Part of a small language model's weights.
Size: 16 layers, width 160, 2 heads of 64, MLP 320 SwiGLU, vocabulary 2205.
MLP neurons of a small language model. Each row is named by its layer, matrix (gate and up: input weights) and neuron, and shows model dimensions 0-95. Each number is 500 + 50 x the weight over its row's rms, rounded and kept within 0 to 999. Numbers have three digits each. A neuron's up and down rows have the sign that makes its largest values positive.
A block is one neuron, or neurons of one layer that tend to fire together. After each block is what it responds to, as a language model described it from the Wikipedia text at the highest values.

L4.gate30:447498620474545537539445507467541523578617566465475480558478499556462384435585584497568572536481411451609394461402498519388497525539480527501457481528452586544510581499475489478538526532462518443529497529460538432519516456492535383510500514507453490447531518442528544476437562497521571506
L4.up30:475482552484641492619513584539504459512583587538520466382473461586497534484456481382508532494489506413543458534456416511544490511575538475534523540544351566482467431422434524482530522484513478491470473505492497568509510640450465550545546408460484480452574525509520457472552482431532492498
L4.gate35:548480414506504556508414523464405478464469525471494467449540530515493516468550443536507555488509492484462538459486522411518388495550473447426437435477473578542515512499489512531444540534493530484343513608463404564463483489603436502415508442537499489511539456522534501455585595526466444535
L4.up35:537534507513486522545478450538430508489441511514444486476601555560453440432542519546500470438477492502530500484441553446477383464554459422530446500474551579637564476473472600465439485514437586438395439514470397529470446459623460484430515440494599511470589474510493450470518559520417436519
L4.gate63:491480498441489439551465477519533480512522476412563427557435429416468459494510522394449477491415538553575540446535534486511489521474525528543470478523443599554541539469488577426392441502508412429482552439562532443545526634555486529496569563468562447507557591509473460512490523483468493449
L4.up63:529575442492555516490452550550585459552541397547416519455467522475565440434512515424477461458515498571592469492471442516488478473523620457391390486445502557533430463533506478480543462514468451465559527495499456495517559576454502539514509491465474446557540438406626507494474555458483610365
L4.gate67:480480557480506467460518441500494514523504522531512460609599473543523465522519468453445420484460594512482471526454474442542465548485530559547511577513480526524508459417544517512375461553520544425530446542493487491541476554534457496527536511518537461493615467479572417351447543574439397483
L4.up67:490589528576541480458558449431469471510429495453353478612456496527500571516557514476494452549428477514432434474552489523510465422433470418548577482509518500416485507435528545547600430507530509515465507537525508430509489512461481469492494501636492461461518513472468611468435439627534560539
L4.gate91:494502559450460425512444501498467522431511497493487426516581467521551525484563500428527544513512450454462563520448557504508526558584565437462555576427574484407602449454401488509549443551505505460498531460581477429529466512507470544473579398458520477508525526619498544572585517509527464474
L4.up91:445477560498519507514579568459580491475499520485505499537524529396443556411473535560457486578456615530535509535450508528477483491457485582464468475497456536584568550505468434495493443451444529477492488490477366389463447519447536533551427510530533529475542473405532572488411456492440526511
L4.gate107:432467521486576522552507478549439438500429422469511498501438596516409462479429570474500434484577445449486502615450549449494577564482541498492390423560498462484483489537439501609500504456525603512524495514483528532455471471559504510568564457452586457522448471478483570484479467536424454555
L4.up107:538455522508531528496508600409476502498378394510421550599510570569470501478510515536489466548546518423447494539498538546537551545500512490463521414488440395451500572557509453564505459530528543528499476411504545604464495496478549495510484488534591459473472524441386474488496435545460463522
L4.gate183:435425556526596499501548485542481450557443499500386412483532482591509520494413519437441494423557521423489492419560551457472567532549509469517532484565384568496578514442549519485557536471510438436465474357492515523488524580386500589548446494539495402642441556498482458495447587506536503523
L4.up183:498534527437549423611479452539533497488483408525487432444468426591531496514457499465411476511475535462558521479473440480569527507562537364569540516563514495508478579397557556488481489523510479437496474419507502508474549561392486494581493484596411514663424507550554536523484567574471519487
L4.gate192:503459483484505487579380517439447505532471607480517449571508512487496590430534513464455537578503534489495527508545449537448446401495523515518460484449508563480532549451493421404354507480429563551504520507459423412480493457498494511496551533619513499485546489413483555449513362517450452544
L4.up192:462435561527440531548459537489496509532514638543493404506519518463398501472532454487414397546484470492530434494527483594543538455505499442547506530481589509497532540591458542497489501473465488513485490542441466468459694468532446551540450403539506498557614460536489435498486487496545486532
L4.gate206:438513531540518572482533476530550560485476470443474526518427483452419467488615496617515435465500485555428438552549518432437392479559506595453519514534508489404549458544536531416441586500533408580478489562512494512469479548450481421551499424485556478528530529592547505511550583543524471414
L4.up206:485572487499535473455487450564463460545495578472538606567396449556438592465513549514459409594368511504434450481503516506470453462521477400425515564505517484528632452547477527497453462453472486517454541520509455556534482458473484544487469447509462531421561553541531501480483520521518521568
L4.gate208:415420495517524478489390499513499503487468526538557571556506506471488622438448452601572519491521500514463440536463514553410479524467407595497479521504444435572486420509466518421443574451508555542509524493495501450566458521501450526478432549484447535516544505546546561537518419570512558557
L4.up208:422396433484473429475423539500486487540473497511581591525577507477482601463457510573556556481519558589457506574438500562481481517485404540434429486548462486532527487488455493490457525471524600501471531541450493486572491514535406549496417554530400477547546489560477494557489432534561560508
L4.gate242:485501414524529475477355424484514500521451523442551503532516446572483516456513507543503514425525500460572563505512536576494388505441442455478472432414526582405556451577518501454485511528444467498382510551537525498546522515583543523470503475490513565524453472577478489516411484567484450556
L4.up242:528521557548529498541573557462413449500494442470470488600478483456375477491490572513597490493434569501444571462511596526518514445557452530472459581563527432530496492529420512556413489522503542528549537443472358506550530404523459489485457460498457461449547447479563502439577526486527513431
L4.gate275:438538461572493440531455474434531456545496474435583486490493443526457601500475582597440512475431506541464454549504505554503480431431587519554455525422518435567445544548464458491561619488567501438425442590519488542494453558539448442618507488506506585538555587517533491503523632501428469545
L4.up275:391544538504508498422512554514553572627461573442529510469539509433493558515487472576506456488463568571551590560495409505536507506469529446462472622447428542495583476447522503476520520455489517515447463521606484542553474454549535452538483477457494511508577445556559497480493495530524451519
L4.gate295:493501458491547519468467538502550545391458635486519474462518488477548537454531448491541484466549484438442504605532525450475498494472455480491450478477389534475502470448553504481488383447515482503461483502506454521443426470523458490493451461483460552605449524372534572520551461466501501532
L4.up295:522477493536543561456428588544468545467490557420539419519492485450436539475508537511589498466482498469410471518513507501462511503521415471544501502518484503564522503443547586477491489464437487580459499464511426533510428540555480468542467527470473546439514588520461560580557495405575539535
L4.gate296:522416540451439514519501403417514541414438477439553464505485523486457502474541405463480471563515492418550434521549570491543457404519542479543538504442512512569601525501486576518489499475535483485489436548512573605459424428518443475497546472492541554618530448501480425388560557521489474461
L4.up296:474510533521445563530494510450470464409476464539468427468511615527443516566478434503374502495495417439514490580512474472561484431501489561442487516533469506460489420497483473544601432552549533432456402468547401523422470483431486527559455515479490570520433398515566472471531542490476496534
L4.gate298:433479560470507574589459452529458533480465527486457470539562516458421456443541477550533438545525505509461443525516543506496440531585479583508518549463500564509533466522471519443484522391458420437463421460515576446473602453536548554430555540507537472583548537539513475498504591379466423464
L4.up298:572530443555484558487485606508522470504523410563478503565562401565535525559530529439563541526460538581551437444548462483539487444454478494547451433456468417592440526434503535543466494546499533497426446476601522490490497527375483513532490497445581446548459543528453514474500515442432520512
L4.gate307:474425473573491558511453470432508554494418532534492548405518465491648554554507391551420523536524485570549519499440458516532492458511437461491458489495502540485524439549440512457608482492480487485497504498555586478541538553476500425470513501585446554464438442486614436477587498458447486507
L4.up307:435508513471571431549505554471615519559484427581468437440505547426439453500433552601550516440563540550533485547442483451524468483445491527499418490512508480542557418451498484483553442472505492415492432518523413540614492569488405448496494471535485531532455533555572513451531453471564487479
Description: Auxiliary "been" and ordinals

L10.gate182:556430559525454476415523460570525509515517411488403466519509495496576528508529538497497452576398564549469455557425479453457464500479535492456503519531550462445455417477558608554412540584421537478354445514481530508532526548539546420447580483538529558559474472575596445515584555480436457510
L10.up182:520484561477434481498492459550505504437507481533580437487470399508629541569464408524548538447561444536543493419561478508454457473494496402471453506471543487477575535568475484487457473428459403450512515555489493495530442489504511421558442566442368479557593464480493507601495455465470584424
Description: Year century prefix

L6.gate14:455468475578488499467455534544561496425409501481484427468580605464476530478385424531437521426487526527505528473588476488456493553450423625464468525539549577604636550514538517488515538503580500494545509438480430475466457543537477451486563511457516465502399436546603467473458533591486456516
L6.up14:517406535539524451462435503522540461476431531547490449414559550536515541511403426554491528437475574457518451489484483476526506525535457540565476532479510562547549511513491467428463488489556535465537474498526488406522482602539537480424572347445601456566498442392576523461333574538510423478
L6.gate113:509510424515482479566490493449569474508572456394429444447480504541565505464357502663539411513494486523511465488492536461556515446556499427546431533554480504451523586464489509543574486445438450529511512469503398544494530498554431488582557582601529443571444529493541482485543495490461552428
L6.up113:559469479522536533527468434449642514510456500501417457502537512483524504411528481496500511491470505473547482430427426513432529461494498453553506536519524480575557532539486504439440558548536465523491383440493420535488442553594484504564464435473530506518521497492518582440519472440520536458
L6.gate117:554549525534522535431529502522469517343492558487513576480518449544457474478550517573516513571607471520479517470455428368556484501534538522535523533616367461511481410496477536541513548535505536504450462565591462558536541592477549571583561375552492506551535507421557504489502543484472502513
L6.up117:494536515472557490529535534471507505567552424466452580407607481539554440432531555562485502529605501589627537495465434408550432467546484527496512524521458465564462494438417481523489511477499663499496507540523446527511484505583492453495546437582570398523579509484562513500465517452481494443
L6.gate293:595431469465527572437478497481556498527395557427413469517544475486487474390455421535469541483498499493446518462546525435485506494481530532480416532574576635499489450476527445532539565572510458559532493494526497498551451593499523473591525516473522467523513561470455569579557557548517461430
L6.up293:550514476574524579486500450474454510472518502442433428587498438508444433395483505509491569536558493433482573547478666489372574535504509517488531474594516568564514413493514535561535545539527473575582530480519495436545445561546557530530450468543407510484454474481584553562537482490558458443
Description: Forms of "to be"

L6.gate25:534487611402417501562504555554525452456614455435574457453538448532408481453450560440371567490484398473547536541528482470370393467455496456627455502473530492572482475522483459484527521507432562505564512460479494476498490529400558462470521485412542479523515506490607478441492519446471449516
L6.up25:456512565434528552500494559546435493573427455508434429470518398495449539505515479481501528528458408537504488466442377388445465552446525514465545504451480431493548553547524489438509530514439519530486436511466556569489492529516510528521459542517421450627416496443414562508425539593527557549
L6.gate66:482402454518535448569519532501540449488464575485523489485593457551535579406501572462482496517555482494415534542465482422456449397596489468538585531452482515555444493529497483430546512514426608542449491453433540499449438467473500446550480488506415501496453381522572447510563455519501389543
L6.up66:528469495528542491569540533497530524525563547479546553540633383477529543392523540446511533479524513515440525557453510487472501425510543471476564515447480494581421507501591467444521499543504656480455467456485507478556422452495509516618519513461361548518491488489580513432489355516526430479
L6.gate171:568504483483480573455510512458467573470593504458394583575484461533532480465538452459550494529476506530485458438477470492349493457494392596564501490417497404534553543484482525580518532571533519452553454428540506552528508463501475521552550550523455491484531565498565433476512462376402481419
L6.up171:498534476509511477552541565589472475434591473532501436447512474495483425583437596550390537500555532444438516395488496467499484466502480497592463536525487443565468579496464536497433501501399541507516525424457550469537442613590418536542579514599532504448467409616503432549498512569496491483
L6.gate227:537476570456490491540461547473511413479486499417459493514534523420502525473422475473432449531449455553453553563445557493420514592526434502410639428497500536563506404529463538504491485483472462545453470508463561521452471531575597508513470415481453462520500416546448475430580467456440423499
L6.up227:548412442532497393594427503477493533459540496509536524446511547494491624515532394492500530425556441458412538484504419502586462457448556523476364448479513458518434504550481550469579491534476555526483551487509465438515474472425455443460462439509423538522469438460556536452595531496434400601
Description: Mid-word continuation pieces

L6.gate17:494532460558538480562426509494618455519502457581495547448550479526556516495529484505461420523485436515549506515487493486595381491476504496538531488520521455573437501510509642536468557424526572512504537490522491556444515465401482499435552511527492444508515562471435546564577500498522520407
L6.up17:566477545552572528479424563461586490531585444564513483495500458511538573475454412494505468565597497447543450537627547455441460516542456462535421528433502529527503536439534606490493356507517418516432555393471519506549466541523508548507572485491463459561470541559464590542501455447520468445
L6.gate41:518430437569504457573506494491481537478464472550471556431529493500449548551597552522541497593457498506416468540489505519464493501424504434462536501528490507587535510438443538500592498498579406544387437543550402464472495529526480480469524454552625432486573494469488527485481426535527473435
L6.up41:531448498575464540558452430446514487444481529533490550542487483503478582569564503557558450480495484543478406542497486616452525414517610493463577571473463563489506540446479438414468488472616472440381486622559452477429523552505501560408514457512501484562580520570545461514510531565452476572
L6.gate88:493483555435555524439492584576551374342454511485514427513439525399499411525452470480486475505473466500411435429503596515497473526523479452535437425539447570514605459483518495479477580547486488438498521526469532501439505557519466420408497501429551527515550547522473526506518475424513487538
L6.up88:488526542490547513586583532466463539437463548462481508604447516362433510408522503476470518514451556517523456542521461517460551437520415498433492467537432520469544479448518473443507459512419583488515464502467491570434490568460481465448438495344594468526545578563560601483507496488506512602
L6.gate180:409520499477603412566525506495504424496569579427495487502491466504469467464527510445478481597427413543480484464468573501477448439517474441521504510496497442590464475409431588468559444463463531538492425511495496497358459488476425437502457433433553506494588430526551578531602461423501462551
L6.up180:527535480566448450504472630479541471472540500479444522515519568477524533546477466547431502575422472511509549512455490449531557525500466470413454384457540485561464513469451562509480484483537443478509551445503496484460522566444426487600504500503510544567455420597467571519520455546524564466
Description: Connective adverbs and "well"

L4.gate27:438470397471444504533497512481486387541427528430448490426534514485494535434424495478420460473573556409556478518529492573468488501470551532504409522486479439498584582489429443544467442463436513450481497505488510560444448428490460513574513491527448502518563416547522559468450460537494509392
L4.up27:467581482427422500422483592390446425453464536519633516502518494479533528442443518453494426555561555466534563418655505533533513425495523561523567498533478420559626505558424482549450414519402494441437490463457450518454481458481521575512464557493472455547541450538516479522528490489453399470
L4.gate45:481425501563475579495487513435407502473562467438469522507459469539515502482463613584403545452437469456540449464456501491433422489560514487473536534540543505547436493600487508364478510499497529465446533475452495561549433498482432410483572511541498482566479386413506497489496440468451525454
L4.up45:509453506550517579538479474476496521531593445507438565464498451492553494537488518545443566454451534474549367533389475475539488423573562541462479598546559488553466458623522511390484507469518547493510547466529494608506498624451455435516612558480565479561489440464522465491532457582377524425
L4.gate92:528457440602523496487530475578489438553428503430480472456401384419502463422479314495501529442538455508485544513511491458456468523471540504641562523457490483511550527464478453514540468569517504502489463578548468496599506443462484369496485468521478415598470552547461508497501402476493513483
L4.up92:443516465609515424504593494481440538488490505542470420430467431499472456522400451452475454485436505438433483478487450429498468440514505566595487513509460482460400567497464419498483552501542495467511444569577485513537576663582450482478513492572489455547547574479506541487498573535552468380
L4.gate102:509412505509518449504550569411476465497582501531463462473419402563594576543534517523448528472540575538490506576466577471572440560472457525404551461542502491512499493448549507498546443495547518518519433439461471568450556493491404456527498480480459404465493436479484427477577493566553496500
L4.up102:486521523502538556527498531392469503512556531468478536519502417517529456479492449573445608455485466606492542508573486492451382551410457467485504434570522495527508521572545584506492560419500501499467483571408562481573548568542455430550535559495552414413441456452473488469478473554527524582
L4.gate115:503499498477480409510493581533496463631414506526492469511496422510540432535470430513479484458502489414569451496411443503457512586504527524461507523546602377513457493588494484404390555481476537490525496458478517594498490636457474503501529561473481555521577444515566528556532548485491578564
L4.up115:477488528477456558509481548492492422578607450398490525573561418602530522540427427514516446588465558462419598562544410531430398455471448491517502502469519494573547563529486452527559535503455571404484501432470441509444574489484477606497488563502496401527538471509469507489557470593521467496
L4.gate145:443525512536458500512517522528598487559521494513504507540452410462479554625487483504596477456458448453439499520481476591504498447492407477502625397558423461435423507534518353511532591558527474518505439440476455569440521587587515600450390496409456588521543564450477468562462548561541481544
L4.up145:477534508495496508480539459506463514573479462492536565440447405392530507537483457536661490478422516513525555511509555548515567510458449441516545443594505507455443509528573517557527556535499326483478507452456514525500479471547507652429448575471493520460482606485482460625499488454647485442
L4.gate173:537553466494499596483509455523489501566523538460505558528465515532530458498485448492448543556544555490555508439513468595455476565459478546448497471522532473545496461519480497468453543526518570492448475503503606352389475456577550440496518461549466485553488559441508549436510425506545517468
L4.up173:529540530500632483579538544580530416661424544501430517531461465505507496448519478551529461540536426428526507476475448471420487550475458457500515598581491508530536476516495544495479467460493492492482468473437504524498547535534454571547484561532577377514494495551460553445515448586616532528
L4.gate188:544540496359480424434476520422538533519570506526545438442477513414468558556466448498419462469537458580410543457496487480430428453479525482475452462491511588415471455452536553478512525445460535503424526435466504466459512538507433474656540602591470416564448462436533466499599441479503536377
L4.up188:487512481391525587466516457472496535503530465498572474524607531434401499536524422502479519520478422550471511445533534468440451487476514540481417468458520502488534512512536609501484476341459428518475577446459495393470542473528548550588539603553514462510485445465464499534551454494489656443
L4.gate202:494508537445452545476585537498401530445529516466496511542545533556461468552435582459446542507469492458471459455480449493417446475558468532507593567525467498574516425517563567421552437463498479495475635340526475493558442525443479482538559452482536526550541449564584578492549461542461465497
L4.up202:461528532600500579481480562481524575463495467436548474499501501561435555574512463455592602522550535525542359451470460456493516495543478472423534483604469567437478391562525532468466498468513509460419529441484525480418459494429516516535476478425519571537432547484457548466613518479415515564
L4.gate259:587491517533488469486408517544567484456444555478550497448466508550478455510503499437529471488471518421485555447565502489365527468497471408398506479501585503478493457457465509475402518507471513576506542450453624508530495565483452418563496585525502534616554506575443468474463475513519486457
L4.up259:622503414516485487477405514439434545544439500573490468528452454460532485517474478467510493462453567445512574447540482416502554467500534479464506450522552480455507438480498588538483523472534526590555452453474608412512501490443439502542509492532574478507550482466434425506548559501589471450
L4.gate278:486494473466414513511554563472489522494631453570499522546526546536443409561511527568479473600530577452473471504448478366501538520477544513441482480558433518508490534408452472480531454427544512451558504413474534550396449517442459546556542556496507511540484419464426488460490487539468482497
L4.up278:618453487565481475494532454519414514540601586403458487489553450531520521535507387441475499495532442516505502497429499539537496488447418555563481541431580545520518481542485455503427523444451524407542493514426473518499563448548524396487556586576472587490512484587591419464539476457500425485
L4.gate286:453504461406552519504417518590525512497592489367566574547529469419545399498561579587433439496529568543492484472453464489428459465518493542483411477445544508547490453461516486432466405492448452330500506539452496534585528575484564472501467500502531558506496470481607548511556513482445472401
L4.up286:393450593579434607531568527503449385556478597539467466516493393552520501485453571448518532490506521528488497517444474497477489554504514474526584529545422521486519540483514447397447544502548515486543456381538444476528463612460507439431514509544422513454490450488620462573524504438495463595
L4.gate288:459468499462497534482536496506448499455364504599550614438474500402533541560440547589488457528465639486545465447460472571518468509490539486489563567521443548542507569490498513467497471470509545589550463592449437529540425607607546508461475489525524519490541501480357556605506567469535453500
L4.up288:448510564523544569382436510488511444575457548534502628491515597432450613443548443524488492453447532474518413507464465473538541437448530438471377597509519569490559501482418449455450482476553460650478533542532457521558475503497489490530499465406491501523569550521464560534573527499559516518
L4.gate293:546443452481420536472479479478542526559480555476537431528472527441431514447537535409505556558550518484568543528491450463542493521486499480459414452567482524450571453472465432490404500559483583515440394461392504472574512544488478542585496555521444453545473387534449463486452456551479521467
L4.up293:571474387513561525526542506494504492417548478548553509474481430510488534448564448542449610498534517366487493532487545403539518499513418500478476518494410477505468528567477491523518486473570558539532559531392487537592523446547484603447472548495449537507465438510554453496428540388531389469
L4.gate306:538502462560455498513460561498454509472603479446586397476565486539485518534499438533458500504438399527497478496487446430494547547401405529455591428444415467415531598481467531468454457443548563486500448540450547547446464414541475388490546497616507437499447451567475505469544504449568433395
L4.up306:543590491568500511564493567479451552468622521446531360457525504547504516424523404545475486514501431504545497509516486370454475522480451552504465519471504525468523605521435606523454474448505434544504546517453571497523493503495479481539562548558574418465492419494522492485537522477525409402
L4.gate313:501395443513491465430466533500422510476465495405490634558519515427431446504404485492493504510427487553559544476449417528503462518450499487479573458413489441510584494482471468488553497516539496555521511479580544531537543524554489481491444504503459605517512491530576540487516428504446426571
L4.up313:503508569554540451461503472563460603495437441551504533552511490458451560424538475516491558452330466464474510506576495528506571493455433483549475578498494479531504475422516514574507538444523584482493561509420484363503468443544495560491482440535503543532507505439545456459530448512499486596
Description: Incomplete character and word fragments

L4.gate7:553591414512463532578549547497460532483517481561499496448449395546538454506521496470493456558585554470452492498423453428522469459547533443478552523459497547519479534463468557557448476403561513458587507517497512576458465544436396410529507473433517452514550465473537527522505526512529478477
L4.up7:471542477404452502590420534518554456450483489536547533490484474517474428494534522458471466519563500625522421489522512524472479534495520515558471563486477516529509510436584540502505504471486428487501505593559449507447533575509421398408457529416522414523589467509435467540541477446388501434
L4.gate43:443478478566550566515504527449441471535608535496471442505516462535552547519501443481451457419506421544436508491470437540371475507516431536439533485534556588570551501502477452415499516499486545571477528467549417397515533536485489452446528490512417457464481367465459486553571521556548484503
L4.up43:481455470517483431562557484585544488594417483589575521454433378590519490524618481502550469485523478524451503489523504548495405455529402456452541544442540489521440467510544536522514458512564550484471534561533571551504541476528506528500582471499561459581506540442524610546506551627386539466
L4.gate47:521513537485503518505437470546489473448475490479535491409597539519518484465510449485515507502541458482485466593471604554467559501482365581514489466432476543461498426409454574476530495369531429420452586437459508403421507489471416526477406494514450577495548545502560529528466430440473527462
L4.up47:462525600500529473511484467464491440430474545489535544532477507464537452393547509432528565524494488446430568548434535511440507479474457522439466550523573535501446376437479586461508562418515512485555582448436456496437470478450407488546405552518485460366531536556536549497522483492504404524
L4.gate94:540566450401505462452539585555555480571586457511450473444552494370495481448509520489537421528517410556520446496479498548477478536537398506462468531433528503500503457417489496385448375446452436515508557547425494448498502501486403444472588497535487544579449517452529461606445438478450516527
L4.up94:458492539564473483537555561551434460506428530449509493579504506529495500521543468459416440445481545566518445483558429454498551550553545460484505401514382583520533436405549523454438470607511477442464387567546471455498447494428501540482487547437468489501501485515454437518496551450581516632
L4.gate124:472506352507533431504611474473540425527468478441408473515485449520561504512485567470472503560463444507512519519447594512503538431531394422510536536431434472489469555568482534497576469505511595540558515414532447548415532458331466539555509538491462505555452437406498501543509439519528587522
L4.up124:537487436425570461550588405471530540484549428535468514519490442503542505535497468443521454548535552485578503502415535486558469454567440464476479467424431471488540489535494499543562466554586514463547481372519577588507554443473525558525503450457460501619507479415515531527473459504447541467
L4.gate132:502586514495506452578475457488473481508637481432579476450535457515474503394409442478494441560467482522532561510503488504505585501474431508425450506455468490527506572460526474410511504378486474468513530530545513479515501481466532489484521575511485492478486599630534553582473401491490458585
L4.up132:470576495504472484564469549569498422507530551513548461442499585558566553393478486410582471539517501592529439516426459527497599473522484495468440558469472507491546628501486499496591511460511478501471585490428544450536435416523522433443495551485403546487426519591510529653409492580526506518
L4.gate135:505485421641495542462455468445515523484577593523521466445425490510439453504449562450484446529464406529505514461465500449529522553534506544449548521478484481539432518520354545443511509520487453510482458429510554495448470461492461506414567516503527451550547469505539533490533399442486486442
L4.up135:512514485545483544410480499478497444481434540502561539481586433530495507502591473427500524596559516408473520427477500493432524464485461584595620563469492503524561424564519546470522447505480465427588540515496557556562482397473517498525462455482478483585470562465557549407586531397512560484
L4.gate174:555573481523421571519521484554495553553523488455524464434502555410544473383536533473587462469527478535541549448491424451481545480548508542514440560503605603464574583468518539440449538378476443517482568599512457508602439487556521509386577550485488461511529500505546425529543476547435444425
L4.up174:514569476437303496475498477497460548442550534550527481502554463489509472492581508463558414524517549518461531449542354498585543425514492482506472527503519562522552593436569513417425480459450414549492528484493476483556466520569475494447564586452472467565525478482490499500507567566512492491
L4.gate177:591458413403497478557514514486484531560508430609415547522470374502509465516476547492497559520480483510560489436384479491451424454516532543486474521488421564512501475504505500495641518435449552443568491444438515493453456486498486527513490515533588423472567410509486557380477565518509507556
L4.up177:471494460527435525567559530492495419566522483532399441543469457491480496615486527485467535490484564437525541505478562475510554509454529490452548517445491495570444568516562508556578514471467479457478504447492528655459492468469439502428576532553540416483597436477401496460514513517533528465
L4.gate243:437478438494490535538494573563506487472425444528495531444547515536455400499465544471483549409504425517600495532415496557575526598561487509462476510607530575479452480548445530500523427548476391490580557484475477488491539480483494505461500525458472470502375551488465491426523429512597406548
L4.up243:443550482460506435494482510509488405500524565420504591467501482633490506480401538531522469546481545408516512512601553510558516552462521449557464532415494494444499570398541546510512497484525477530499475549487564499376533519542504534529503607506490509521505555432497438382481456474465505484
L4.gate254:557526486480572452528491558514496519401551421566538576477470570539498523479512445529526508533550518504523551574539458458505402404488496431445538442484492494508428559539525607596521513455546516513513490438500508611387467468519530482501487438579508528531476451475493466405572453557448502439
L4.up254:537468500473540501468537464453545462481381493510519563418421592454503547500561495548489462603562569449538534560423490503471442457488459491492541508460377521425468480483593598524496456456485496546586506400516448584525510505481540602535415482471461552536491539481452470534533487597527478616
L4.gate261:523490404475545487507546477448491490542551479442546450557465483466482493444539495456489380501543455532503471479403502507515557550502454489385470435466510558398489454412428435536446523493489400506496445418468550503429471561468424472588483443502553416527617493515543505528480488439506463366
L4.up261:537534499534501518528477462458550477490582417411512530507459510527417451439656488454528416543416560558519435454470525498500554535470475577472460438431557622473515368415438502467489483539457481419481492556440530473521583490434514506447459442454524469511586484495559458572519509461534429453
L4.gate271:633522541428586554487470581463498549547495551518506525474548410500501495445577532547609491510538494440424434513435475505450473580587465474519494438422465514488518467457480525516440545591453467480509527444472450449525603430445399476482514501502507451559489432491583492542516427445449399441
L4.up271:487507510522524436472578522527562569520506571479503470428471441525458542567463532550527586498498529545404453489485500507503502565565368539522564449494458521466398415516544631643510488543490475517541566464560532548474520473533453564439509472525475404376425493436513446478549444454563495482
L4.gate279:486418537497505364509504456478544501531468551495572434456413483484452526433501561507532535480537510506401489512574533525490526581529405524508455510487482522471450461512495496483448483496589466502490530446508500614615405479521445474533445415509484488510449505468474566570495430540404453543
L4.up279:491502525513558480569574506470465499476518528490470503507429573527507558428514456585511465637487495615500552490560541459490508507513526612489479525469516552507483407477511545473433509433630480560478531460519510551517539449577496463588497479470434519458510500456483543579480470596497498520
L4.gate300:509512508516503525518442520536434473535525456494585407439477443436558485466563533449455541476464554565481487419573549423489493549498505516479506474476410623467542462438533547436470471563456449382520491623522519612460507497514395472474538618435498472464475483466482498485448431448484541421
L4.up300:463500457564477498539440485564502551535413438521448470482550411529438466524502518504500517472476563503458452402512477427514482553617613560434512512412442493545598530489460471450530539403509514516562464566495559586472470438448512465483437504437584405543430535544534472467495471579565409567
L4.gate302:511530471490465554526559517518581655537505474424535541451505381566511465400587509482515483520621507536541472475482494446454450595575531554468499614527472610472473456420464526521553500487488466480546505464489473545518433501423510402431498477495495454449525510568529467564486491529485564524
L4.up302:531520456547458503497440489514505508475505505608545522463448489491557514474566457477483461584487490532552496467521435539551542458468456563432514524472488505501468455445667490487470449428568459496389459519530443610461543474424422468507449486378497458492559473510468451567526545464490538571
Description: "well" in "as well as"

L10.gate234:491531531490535473524519544486579588497450569485558469527504483545437476434502337414521494483522502493445481464448555529412440576488483575550488513546526624490504541545550495572473561501460517524493421550522531494557548578543487522522445410478482446517520496503403451540527468509458454618
L10.up234:521486558548513490465492495572518524580448523465599491533532485434526508508485512545423465429467459492482447494441514505429503534503460555553531574504411496640522459501488573519503451465467521470431428549494429443562480598478497586575453456511598616527520625463496418492545530465521493431
Description: Main verb after subject